{"d_model": 320, "d_mlp": 1280, "norm": "rmsnorm", "norm_eps": 1e-06, "rope_base": 10000.0, "rope_fraction": 1.0, "parallel_block": false, "lr_mult_o": 2.0, "lr_mult_down": 0.7, "beta1": 0.9, "schedule": "wsd", "seq_len": 256, "steps": 9563}
MLP neurons of a small language model. Each row is named by its layer, matrix (gate and up: input weights) and neuron, and shows model dimensions 0-159. Each number is 128 + 32 x the weight over its row's rms, rounded and kept within 0 to 255. Numbers have three digits each. A neuron's up and down rows have the sign that makes its largest values positive.
A block is one neuron, or neurons of one layer that tend to fire together. Before each block is what it responds to, as a language model described it from the Wikipedia text at the highest values.

Description: Mostly the prefix un starting a word after was or an (unwilling, unopposed, undisclosed), plus not and scattered mid-word fragments (mi-s-haps).
L3.gate90:142210136118156120167129119088148126064133142059150146108119055106110123143149085162086090076122215163125144137144102137121128157093142134166100112090156137159097096123105187070138222078138101124160070149109111161120097135130093130141134152127122159137090072166092101108144125082126155174107132139157127150105141152158065131117133143146154092136130107149111124166133109149111109118182086141062138194127167106167137096116150099164115115129116158183139082125188129055140105105135141
L3.up90:091127096104137183120195112151183160050209114108114156169148115153127107146088091160145073108164164141145122132129130139127132105164126105066160123075152167115143140105122149081149156093102172112139183133180135106159131118143114045163152134153135130149144102145083124073147068160128174172111139150175175166109137108161083166093140170113114128164222118162134137130090099093061144146158104132097127160120075187159161089087170138129106060152098137136127053103102080105122086132108072

Description: The closing == or === of wiki section headings, and the line break after it, as in ==History==, ==Distribution==, === Career ===.
L4.gate5:069170095153153125072111125152171094059134102196112114105059102111129138109131085172180203161128146121095136160157160126139121127138131120128149075117135176139138166131093123132141149145086116104148111154153136106113137136175113162157108121121103169129116127131121142104076116118108088124149114146190171095116121133144078080098093118171139124146068109151089058082116158168112137136131125126132126115129111113120083143087209135096097156143036120160188098164153086117195169131144165
L4.up5:119155133087116167145083112163165109055149176163076138119088141112067076161094159134156139155126125124182117127120148192125140116152092112096166115103114120102174149115090115111131145137216089162110093142049163115159108142172067096142113139070160120191119122105138145122117119131115149039088133141104115174090137085077159119128213099116184109102116118113136160096106110093134123130183149144163084075133067134137079159070109138123131136121170137135162133121085099076133111138100138
L4.gate126:129155154067101172183141112156146088088138146103121117085081089210166094175128192158112127116147131127145170116123096112093167105190123153165102095116178082150135149083136091097138064141160077133165122107109103134093192164100171108125090172183124133125116137098127127093080137117156155098118070214092140108172103126165156122058185163083120166138155100142101174153155148179156114103193148172126085120193106077136054134114099099125145126115149124136095122159135128144195118155126127
L4.up126:092147126163151126141134134116113106152119108110073202106121119131128094105127158129109187119126177130143185139113125069107073117148137136094168133104099167122111087126127132087125117148113117131117106104136163201104142090100162151108115114185111068186105088119154098167122093134075112154134138135119156088125147132120090200082109168096111092195095093155110145127162116132146070123111136119139144126156094128112095159088157149185225113100128137179159107124110096093111121157115122
L4.gate854:136108156096062170118140133112116122076142181163114143150083079118173138132137104114129142098081118126106166123134074160141098156147085083086179176181158135145118134083088183086146166134083095129149134139125135126123158114097130080112159173138186112155136211118100145184129104048130161093081125122131132130093056152179147138051153137177104096089201111120085117123075200104147066099121123110113120105110081098151090093111162120068127125129068135166141127074141070106126156151134112
L4.up854:166127164070121112125149109090112074079210166174159129076124086153190095119093185130118126151106059131097170122123102101103096161166146126107181176131141135117122176128163213169196157090154148140160115154128155119111190142129151099120180185114136113206119192098114172149103140119124147055082105143133147141124153131146178117046151162160089091144149128091071126072099201134158076127129113113130098138151083085172068058119086103139141122118094172148173135080139121099137120138155136
L4.gate917:168149097088130135122077082171127153151171139186119117083165144152143070123225117130155122170111100102172146094116089120095193196172140119118138079095110157140082121135129126105140115146127164153107065169096073164062141094119062094119067182181156122084123128150100083166095098165066121163121135153120116101110166080087105129127100111191081127158162105162150110120144102139135118096152177079102133081168098143122088119120164122144086158142161119181128087108143088156171139179101124
L4.up917:096184085140160128115126194137188084143108098125151090125102098114102076125149130140153130142117158105105103173123167108134185072109115119107142171132164145180092124149184108113186104104086148089085136140127138062126151201152130182164155090109125140103163133159205154153116164167141165153116113146147145130113142121154123092125090130113131120113104104199155150154117114169119142107136125150121115074182133106151104129086121105074117193094149178126148157099102118148187181118165100
L4.gate930:133155141136071138153133107158203087101176110121175141153106089113205119087097135145076103123143156090122176106179083123121062119156154167131157166145123115142105136160099126125062102109074154133078106133117104129093150088173163080131118163100127168110104124144140085121183117147130126090092095096134129129095158149075141128124169107186092188104147134112139165154124170060126130131126128095093109148135116085140132121136131182179177106033080088140139103134169103158138134126146108
L4.up930:136132135072140135153164136146149134103140093094141118105120075122152120067109152111139122115144145159172164085122144138100149112125118156152122164138108147111122095128149136112082157093108126124117056172093122169074147137118084135103162131164096118183100131147123066128055105074135114119111079090124128164114153068112181123199151153146101150131110063114128120171172155080083123173137091119135114103149138079181153192105046167189121128063104125138175137124128157077119108108125145
L4.gate965:117091112101155117106145071111136117179171115140149152107118111188135161112165134135155122117092094131091199145154193180120105188121128156129179139162119129109117107146132108163155087139107136139174144155149130062137129172138140064102140105134099136109108070061110153108122119102094153097086089158097152094116102126188124114072131170122084157121091067174045142090149085115072131083123138170135158126207121152142105132087138096144150161115073137106137075154128171159101136107135207
L4.up965:126128112097135154056174124133118140118182123132122092136141202118097164060104101057095131200131144154089127149122139125134146181115122140112162132126169077141108156102095128129122099164086047142119092123070165122138117108170122088126115124147121117164165113123189136151150103134145152057110126154137138147162103079074109111120120122215069154101101148129096141078128066160143080115153096115136092155100102122157173195106139133103134099186130135127108139083077136103192140183135114
L4.gate1181:166132106119117119107159091144159060174171119085145114144117100098089118170148143074136134182122161148120123103104129140101183187161141137082070121183122218126106087139126062110090162165071123118116125090148162178123179122117122107112149140062159127169073125116097195166126108141119102124130151188087092103155061114133135110146097140123166089129072146060143130151073106107111123109092138145188089120152098194144122148133106172137140152139123152143154103122136184141140086143127148
L4.up1181:198132101073116091089127114174114055162148163140058184150127137097147154130135136124158145081128194079116136126063088173104112146180189097097096056124141107172096131161166115146097107217113122142060138120143138148111066137117175110129157114115115103174066117184131166075179109123116094154114073165081111070158106139118082117095125137091186159149129094129100198088137126202093055094074164167124144092113117162149189147135146115079117142132079193125170105187160152106108084133136153
L4.gate1224:133186075098147151172110113188097080120144132140114091171148151099151104160128169118097081051114125127097114137126134148077145078085151093116153137102156087151119090210084129111155102074135143121143173092104084141112084170083154118151151116134107145143117083081150085108080098185169156061159187157083114154112174167093123119074152220120104106130116096100055168100191180143136158127127124160152143116144115124145126172195103151115133142106114165098104218153045175081206125169111064
L4.up1224:067066146053125172096153133109109106102152096071119119127137131093127130180086160086129096118171146134140155146092150060183104129135156077117059170195103162087103102121121146102087174192100074118119056166105108213109149115130127112154104110118130113092158119096168106130108165157145134151121122135110127133121083125090170075098120085111106120142138098113135072108137077178129083137110179082083122149127136078161156110214041126156126174119151158126149137097115100163127109083158167

Description: Fires on the first piece of a word split into subword tokens, often the prefix dis- (dis·tracting, dis·astrous, dis·like), also opening quotes and stray spaces.
L5.gate229:183115150045155150199183156091111143176126138148104062114133193135125147149125118174163104155125094160118124071163089147117129045163110173119160121119127124128149093120106064177159114090116145171197134103124150106128133169098157091093149128075134113198152112185092179134127160147177143122126131112170185082140156108092091127124166124093142130114118041155141166153083089147165138187198069144093139100129068153103089147165104109182118139108136133135074126126104109097127067146156110
L5.up229:162108074106108083125137104125147177134107150102136141134099131157159154096107152179132161131160085115111090163117118104100180175143141174132125123103111109096159118012170109189107141163198151112140147161162074098119118099181138183111101112085134127165121172107095115099063117121130087107197116115117147093056164112120096145115204062197115104100140153166187116129149131103148186122125133159140132100151116066121107106162131125136089091094100113097095121147125126091129123076201122
L5.gate366:059110099132161129141146126143129124071160139075167095145163168141178107092138139115087172161125093121123124085091171111148121131128088084132164115151114133160111092120160095134115073160144104152109135129104113146131156135116170180154125118165099099142106087132087080203193115176142118178135161128112120147104168197054114121140107067123091186155073084139155096160141114193139112155128099106159166149087101100142133105115136111092122132129165107164071105088121090158082146159101089
L5.up366:109100162103095146102170135184134121090108135134130119127137134145129197106097128133102124146127105132121147154073099081127084164156129135071200092151055153162115058149140141121173108136079154105133179145149192170168080125157046104137123079135169178177157183126116145197096147117166109132099112112100126130140099047113164148102096112097049066147100141125103114122154168140146101084124075094152108182146122146099128110136080109133077153107138135114119147122148154014115090149151058
L5.gate383:149129097044154170147116125155116118102091218135106181150120127132099111123123173120044113169127179125164093155156078104097101110158163052101099121178128125120135092136190097095130133141107093101175131160215121178112153159133101135160114075146135095145117091109155151135127175081112095132159170142167092105078112118060115150106131133119096128097143136172077114186161134122152150121127151173117105089124123118119100128072136116116147089116096103174085117134105158129137056030130132
L5.up383:110123098120100158096164102148120114145159082096129126132080134155169124144141108139090141117090094137116039105121088170109132114078099197132176082135134164134150135080162167179102117095131151117147137130076123143137135078193156163122047102129156168134136107139107096141119133153143149032164098159144145096183148187155105133148105139120127089184122118156199112146114145117161159148113144149108157135168105118089132120109129122173104104139107058137131103180111116089075057168144105
L5.gate751:200163129112178221120166192117133113076117162171192131066089194111136133114140145070128184166063139111096094116145185110100148181118095133128129162155107144115161098076106071126105133146115165209168142146104105152086141089172121163126209139125132167189136102166154100132132126174140108138109153168171158123138164122076075154119126184140086131167083137108162091122162108110160070130139081149120093097125176138178130085163167121231155178125160080139116117083086086123141094057175106
L5.up751:146115127122048125181144114124137185069100088147179158136141155083109132077136147104162125079155106172112133036181161154116161142142116120129133167151123117121128189137121069126083090188164173107124167087164171108145128138151064136136147117106112099130089073138117125141107135095161126088159069116121103087159134112139177140086100117139095151160085153161087084157116115155170075082155176134192129120137096149087093101208168135151178159069138058106089114080066110153138029129156186
L5.gate898:143097066119104122149120172106100090124143148153148161081090169123137164162106176107116075156163154157115133154192090156145137120146120151199123131103117170134110071114126065119108088140104149155147187183081135130158115133125155165097134158121159138135068135090083193164130162130142147118152149142166108089149095127121122162122159168092103096128088117168162117075197129072096064071171100174130181116081115128192112117137096118069168121134124096135130103101186144107123138146138154
L5.up898:172105116145105155181138130102086087109067137137127141168067147069151126189072091152155152104112171156174092165119129102128154154126054146150051094118171108165072134159182130138119045188109117114074152125126167159141123131123164116174148154171156126102094128130151135081127159131173162153096084133104187125095098098089023066123124122105092135157139155152176102139111113113172144173114117156116171056130136170130099185165117115131143192150130170037159094135142170112106122100142149
L5.gate990:174153050132125151100098128035126098069081132094152098159114131164105145115169078165170139158158150143158153129120104104142182131148097126125133113143083091135149132144181162154121073128122087145168131069129092098087105134100147081146129130112094174109097113131055122127141132120148112154177201135120142149184155104126043085108135112116089097187204154121123136187114180156090146130180130103095172102169203150138099157138151095074139146094066114162110143090186157104135104097178087
L5.up990:145113113118168152105187108189141127131127116108179152164117111136159067108172112114179072185186070128185135150176106103077112128174110186141148095099081170132132125096170115116180124115152073137080145077134134125159138103141059123216084128167092142141134138132137125101149099146106063220122132041152124155159115140118173112084128106123136132164112162090161196169119126106135096134118137099142151080082178180150110145154109091129172119126096071129119113074096109120097122171180104
L5.gate1100:170142122108145159140096164094147135140150121109135185139151114164107104071088142132184102101107129161121126098098092112138089145096127143131117111114113128068136098082139129127165110138175128167108082162115105072093089115150118095113149075114125117127117145103122169115100154131158099164182148122110173133116157099102091159121138170159116090180116132097140101101140093109077117101180109171081138077173126173109124062126112119072109153129094121155088099047129123121058147114115106
L5.up1100:067108138118121147134170124155151131107160115077129072129122149186135104152162085096107107073150135163145109168162112187141079181135144098088103088084150106132132120086120168124121149122132106108180160141093079109103143152132155144143166144119141120082108088161148111129154121097175112105139131110156085140122045139078135061130158083162186106128179145161176150077153111151121098131104147139174140161152130166132105156138138150108085182136152148138140088169164119094116165146152134
L5.gate1252:109166108169117184155153159177098072161149129151139081119102083175130103093156078119096137094109117165131176158124172179094144113177143108122128130098113120101063147101140108105156185165172110144171145150174153180088159156129136116088176110134065120136131121091171100108095145147125089139116123153107125156197087128077137097145149117156104108160078133160155131086116139174159152095159188126166109105153074078172156136144159134080103175130072106118138138096122101119034130075110113
L5.up1252:141126167101126156131146145109156070114087127161127135061056141093170124088109123068141163150174121145159106122137080198133114079147123058122114136201136067145115171133221100117142145118159102098091096083096152139130182124142136061121128116125136163183141155164113138084125130105092107171127133126161128137173114109164119139140120195101143065112206133138122113139094150066079122180149131170146109075131104114116134167153109146080161110182109153149124125155115103139185120109135142

Description: Closing == or === markers ending Wikipedia section headings such as Plot, Cast, History, plus line breaks after table separator rows or heading lines.
L3.gate702:118116149167071148121124130133173117059152133158104112130092097130166137183102114135121194069084105157182183089126172166104099159115097082151163149120132142159129123113143080168066145169097100080158123168138137107101095163067145135105122183149116146148096146156082071105092136136066150136159076136142155114131114072131166134132148099123161130116145042148115110125109133194072114120145095109156129129094142113147056092149136159084120098116098169161151105155097136098103148141116178
L3.up702:102103159127081098144168165133106160159184132157111089143071133116085138137113123102158103096162184080177134130126154156112160117145164170124150120198125098131131145108127123140098197094099108084204145143134134182102097168129101165161144146122094143172143132114169110083131122123149135083175134117097104080118133115112145170125142117147117111121111071082123102128083210120114099092165096140073102107119151129121144135108110126137191095124150065168155136151093193097133100111077103

Description: First subword pieces of multi-token words, mainly negative prefixes like dis (dis-tracting, dis-mantled) and un (un-manned), often after was or too.
L4.gate149:104115096099133133081151077191142127116073153082098157099100121180120114101087159147130120087117171123157121094125114142113146078115179084126104162113137167090118116109154132146125110096167156099168106090143130139106112105145108180195155147147104106132117098141169087110061167180149093094208121149175107169124087089178162127137114075087179091180142117095153161126074117087123155137124116122149120082092050141114128105147167098120104123134139115132100089134133122117130164117138132
L4.up149:156141117138140118130122119085143118151139163107151052082104172170137117106150135160126064136144169190144103142142180166135144155131074127134128113181163156144104113090125187096156161127159162153144091137147138094115136134112157113109171140206117092163136115090147182109150150088169125084133127109087127213143095184098152184156142111137156117105114098089132174153157139152110176147163155125050114127141039084169142130117132154094080109125168178142152149169114151174131102141143053
L4.gate377:110128072118151086092089080203159200133130145168145156133169109112134147162095112160127135098172151061109106163106115174114171088155098141137109105147102105102130144137160138130111104170126117130151127073112104121126142116133114178137137126145116096136109157122044175163060079122143083124157087122159172108140120085175127047095133070152089120141127138117153143141158092095164159080091186181110140168104140148133100139106114093074117124129115154061125091029116114108077099181121129
L4.up377:130097162110118101103150163133072143109121093141183105095100089089159223097139112185141108198159079095074109121096142086108160078105108110132176114204177106098135165115105133108157122138081119131145121051162172126147138094118076135113118134104139094108162183169147137186080089131089129090161111151118091128167214167107122079095135113135156160138137186199158119057118175116083154177172137140186119154157129126124178141135150131128134069136122160111137123109092119083172154118168103
L4.gate541:159081154162138126136115101143108118122166157126089124149124089147122124102144121115118064081123122146149067122116144086159120106102118115140175107142184175149141121141181132153088115112131183108125168082151155104120177184122124143161103122100144143177170206175172110072115149133107100171051102117154135141119129049130121086107170139141112123151160064160156068137123140072170156113097143112126185088151167075128159137127134156168089116149076123206119094178138121084110095125202175
L4.up541:154149132139141148124148118164176161094147133099111165116087095131088118164120100073172066122023120136157124169114082098116118145122155124088106104105174178121087079148179092135165109150187089149143108121162122107144131160201118143069097122144144124083107129177118079129125071120143144103175122105103166164162140119110169148121087115181142160131135157168131115147155132137120205117127155125106175181158151083098128108062172108140120143136113058130135153087125112133023132138095034
L4.gate609:172161116067112113119097111116123146170166089095136117107143154132134084114133108162114188151123082148083162108136105114130167124130102127143122191166158179141175089080166088097161115151158099132094143132135111055158132120187114101112157137118100093150172143145098142114105125093175089159189123123114072165109152138119090131118127096101128128162136126121122139132147073097075133166176152179121156136115142042077117142147186113106114146182046127162127040102098161116132118095158095
L4.up609:109119190145146134120094098095154111182180162117122105155148101143114143119125135163134134199123137200128095148129122124146123131117107143176132144148154159087100198147152149102110112107123076063148138181134120055126110123177121140119161178163152060160160103161117133119151165169041131150161056158143122143142140092156141178155128127144071113136133128032121091175090079089094185146176213128101125062123104102102100143077162128117191100103173133106144111126165089125107150115182128
L4.gate667:140122113094080155169138205136127141103112150160168140116196093099138142076169091108154102060114108131168085161160072087127099109110065174129111135155087126141098096148124124116136143100185122121142132175169161090142158123129144142133164113117123114082053139129087164108109122163100127150127150142141071143153145063143102169154099155166086148085134125087096149099092165154133113115154102164104171176153160139149157166151176147135151138145140057143128137140101188100064105214184120
L4.up667:175143135140129080100144096104130127108103161179149148102160145161146125164106074111101136075068172139157123105111124106113161113158114168094153123125158130125119125134101076121141101096114164198141128108136165150110095132164185178108184119137072113131104143102151128079177066144104143118124087178128161097133155086147106160139162154102094156110136092149103127105121080162150160129118069108053059112141075121155136092109112101121142117132057171168083108189061194185076098187138128
L4.gate975:143143134095113098141076132112102126116157131149153114140159118110119046127113160120114130175135176139084070167110121179138088165140044118168127081123150143118149145101098116170095113108088066140115168144109060110138111119132156142106167149173141146146144085155083125104107158093160097106187101179155161188134156077130116117077128131128132157147095164163081136122125122135177138049156110154112155124101073160114144085113146142142131084135149125086121107128160166100128131084168096
L4.up975:133138086131135154198105181192114141117128158155148126134196065121152117112162156117156105088147164161215140158147079118129129081073118177124134092151165118157169158091073093095137153113117123105167109074139151116203131134147111203163110163184122173148104123172088183126069126097111138059141135125125168183159151134163108099112098126089091152130162170122109128114130183154167176123084083126137083118091105113138135123143154152144128105067121153114128169071090106111200121140141134
L4.gate986:166143096105125095173099114113141124092114123134133086086177165116133131135175110129122166095126112129135163095171152106098199138127169040164145085103136165132093139117224175115090126146182125149134153093105123092093136127122140114199140113124055106155128139141144133157131111129074105162182093142123166074106130090125135135098162088133162124131096157152137122122128072071129109128101124148156155114080113115131190145147150139106073166109089152141191115131123157183125100117158148
L4.up986:116127157173139136142092116081137082115189170168179093132176155076093141138112111114110128110160118167136096113102097202153112114149142166186113080141130140164124121110156122101127141146158147112106056140122157109106149109128128155154138172158145118178091106190163126189118178113146180079110108144112074173229113115072120162149159116157149116148043104110144119147108146126127131115132177138128155117139105071187147132135178158137153146093138122100149105141152151102181175180233082
L4.gate993:174111083138126170143193170143113154091164153173133104126165099144112127177153093094103141105174129126180085108122147120179110149165094137130132134153121157117128110147154175156113119150084150123089127033118101147150163169109095175090165097157147201140126127095103103190091144093111166120184161041138176133125131154108157094092082104078152172133110134079110157076099161103164120138193127151136103175160110058176124145124146105169123110146214044157119154108099127120163103144163125
L4.up993:124177131111074170125174102112071091081172141094155120111178171179119139153172158119150111093082136183151093112101148181204201168203130179155147146170118118129155135158152151147153180155079134127130096099133126106131139101162109158128171157153164109113150154060117128131166123125084139161137147095116083137153154117110150106135056096097141195135148137084145124089169167147205135111143122165141107136124108082180183101133161165094098095118089119143112133075111121090135165163169178

Description: Closing == or === markers that end Wikipedia section headings, such as History, Description, Discography, Critical reception, right before the line break.
L5.gate302:157141067167132173111065131138120085107166176165065111089149156171163152116185172160102118180118159098204137128126064128106108119163131191088153145147121158192123171097124100131189128066156164089131123118105083105178169149116117128216158128096151170105122120121095159176143146102133185165158200114120180141129128104083149132106097171128153184110136188078117103117162127126080105070149146180118115102152060117061127130125136115168134089128107141107118142132029182123134121114130158
L5.up302:121175082100126167174085157069117135131110128149115165129158132103165091126116102163153132124097135122148143102171067103181149155103123168140141125141126130109123101096125092158123135097148130173125133091201082094068136156108134160139184119196094150120109127144133146165125063156107167124156101141118119176163189118110122101176119085064113151218147142093097141170083146070173130177078106097087150146167076137109089151137110154095164178117132124144123181114160167151090140157161155
L5.gate483:114130064153124162119126116098166192189120168130080124060125091165064180117111131163140152173125087118105156141202170122084120079126131133169146137162152169080120111094121101130151116102109100152133179164144091127106120137102089162119053129152118153170116149101110149171114085164181155131119107161108128068149089107122159098114160154168136122147125119102157122135139135106112083153144130116104186127141057116107082089108127128123080144140116117152181151102152167102110155107101162
L5.up483:112160108103101065150149055131097140103143111110108176132097194121124099105163155136115090043154166161124166162083168120114151118126098118123101165105144089152041099143188116076098161192146128122110136130070152115087181139140127131133105087177209066143156171130163135113118110096054103140118102124108117168097201050106113130119146182136131115077066063060106130142132139148151130157131101102120189138213147134140101149182040109106149117112131154131136124129137125086132165133151123
L5.gate634:111138147159101184129123160186138111139157090146126103123168090092103146117127102168185102132130097170202216128089136126131094149123162109124154137129132141145148167147092137184162145107173147143162102135140164144125118140111133106148145154185133112120133116092146108189140132159205159117108135143168104098166127059104160109112170102135116159130121098126158151189112131202171076118097171049111144126121103053142121207126163136106184086104139083162142091116086169123150163099119144
L5.up634:142164138083067130136093144120137106070126199158122169124136146084168149075108102119150156140154084127137149116149122140148129147095140136123129128131098194091161186137172075121142128117172122118117140148143158212124112131153115114141159156145166101149140077075056131074133132056123150171051111167123168143094128144096119087138171085096102120100121175104120166127125074111147177171097139145133115126091182101123128058082118112156129151093134114101120170147089107152128109106168186
L5.gate694:126137100105143083134114097156117072045209149107086104124133100090174103183138136155166179125155099111160163130105109118164094086128059142167085194115101146082126124123153134114147126130130131123111132128160123119114143136159146210094157112151131139159115181180166127127170062083155124119093099143126136123148136150098126130107099092108078165103096152100156092064109183103078059162117179130180115118116183121130121117142085148220149133077198180149090180211137053137094173133101126
L5.up694:099200152192146142122160138112083089071130151088140112114152172089089116099181171092152099138080101150182100184119121136197131114101099089143150091100174111134170131161121150183131135141123180167184113120099164126108119157137143119140142147171099114157129173133099149113093095141144145102112137176114100104187151114090116159093140157139049147121083163168080161089177083102121092147076107178173101101089082151119097137126101141189146102112150142163091157197142088136182140186116131
L5.gate839:166068085121100133121073095136148112127127139155072067143132055122191117118094122120192135096115135121103129131115117145138073163161075158107154146121110121111129163189150107068149154057168114092083106130066168104131092123147128174111126077154144129148081082123063108123131136153069126164139124131118101100133130064161095173143119103149149164104091122158125123144146168081149129131138096131195129112191082085138147108174140119128136096154097136109121091221108068088135131091136085
L5.up839:079110110153119095131137169221117131099112130169077142117159099120158114104150151117115155135106112179046151095089151158093045124126062147144102124112125141135090143075122143142134134146133097179116105146134174122098169115106106097137128158161128106169140107155142190114080112140145160164120133142125152122114138073095153135093142157161120123095138155110140164085169105087142112152106119117110150115193071126154147128129199096178118100182170127165116097127044157118129120125104132
L5.gate1093:126079131079100112080211135147097059143176166121098119119138145097169109162142078133172161118129108127128161096117131130089086112139106101084127114145202134140089159142195188113083099098125160150166098063132145089114138163119085163106131065119148124152103156113114118122154080100065140135112136171148091150142096127143138165125096128156065139163126129151113169148119122127162060141150101163145177151123106157136071189087130143156092086103154072088122124130114112153103096137130138
L5.up1093:126076116156135197126101135161110158139111125082130126139156157158210185146113095187106187159119121098101154124130154118145180114126048098127166152158114150125136156069145049104121183139148177113138156138159153123136106099121134146151133121124124128151090085117139133090113143085120188107095129175120136076100102201118183111163215076100135096145087146153156182198088168083146153153154141157148091147105109040154080031161099155159133157144113106151142108106143165173129080146109147
L5.gate1247:143070134155105117115146142186125120154124156171129074120126124141113084087099170089158101160159107138129156139085059133145150136110082137104136097151103073105126134066154143075182152118127095129161165108112098133162124192152110123147191120111150163200118117161133127147109135206114160077126129151147163202079151144148106118139128142172146087116159080186146088140146063144095106133174116166195152100114188197138108142170151106171144108081076163070107136149117104114088159030112143
L5.up1247:157142158128134110124099133068090157135114150133137121120100093190153098184061149190165152065133117216109202129055206154163162125084108185072098109069153114107143165146099172094179120162137142179136097095114152183124096167105074137145135122084075159098097108143088131096123129165096176127153115112159131144128133174131156151134109121145147075137105104110188123081172132116107092132131143152097163164097103147155114109139095125139136124148129145128092106143086161105113140063142134
L5.gate1262:126107146067074163197170108152135101109177128160107159069163141136133084123178155171121101057178087124138174112191081133080152151117111157136154122185075122114139142102182139141130141134109152099112164127153178125047162116101108115151162170161175098136128135109109135142131182139133152106151102159096086131135093133148206116085121165206152143148128096068114126106169175140113040116144160139140123100121113138136036138150067156133177133077112177136147101128083158142163098120131128
L5.up1262:090126129170093108166138130124109128167118126076105092142184142154142075154182095155097137119103080104142134096082082147104096098180138092141123070093159117138136134094164162125169140132093112155159090113169172118171092163073100117103113128094091114133159077094161120129080106111144135087161121157119148166136128131175141105134146124163122127100144083126136155099143086103127052183128228089103092061126112125122160209170109136130135086161101139079124132109120125174134103121198109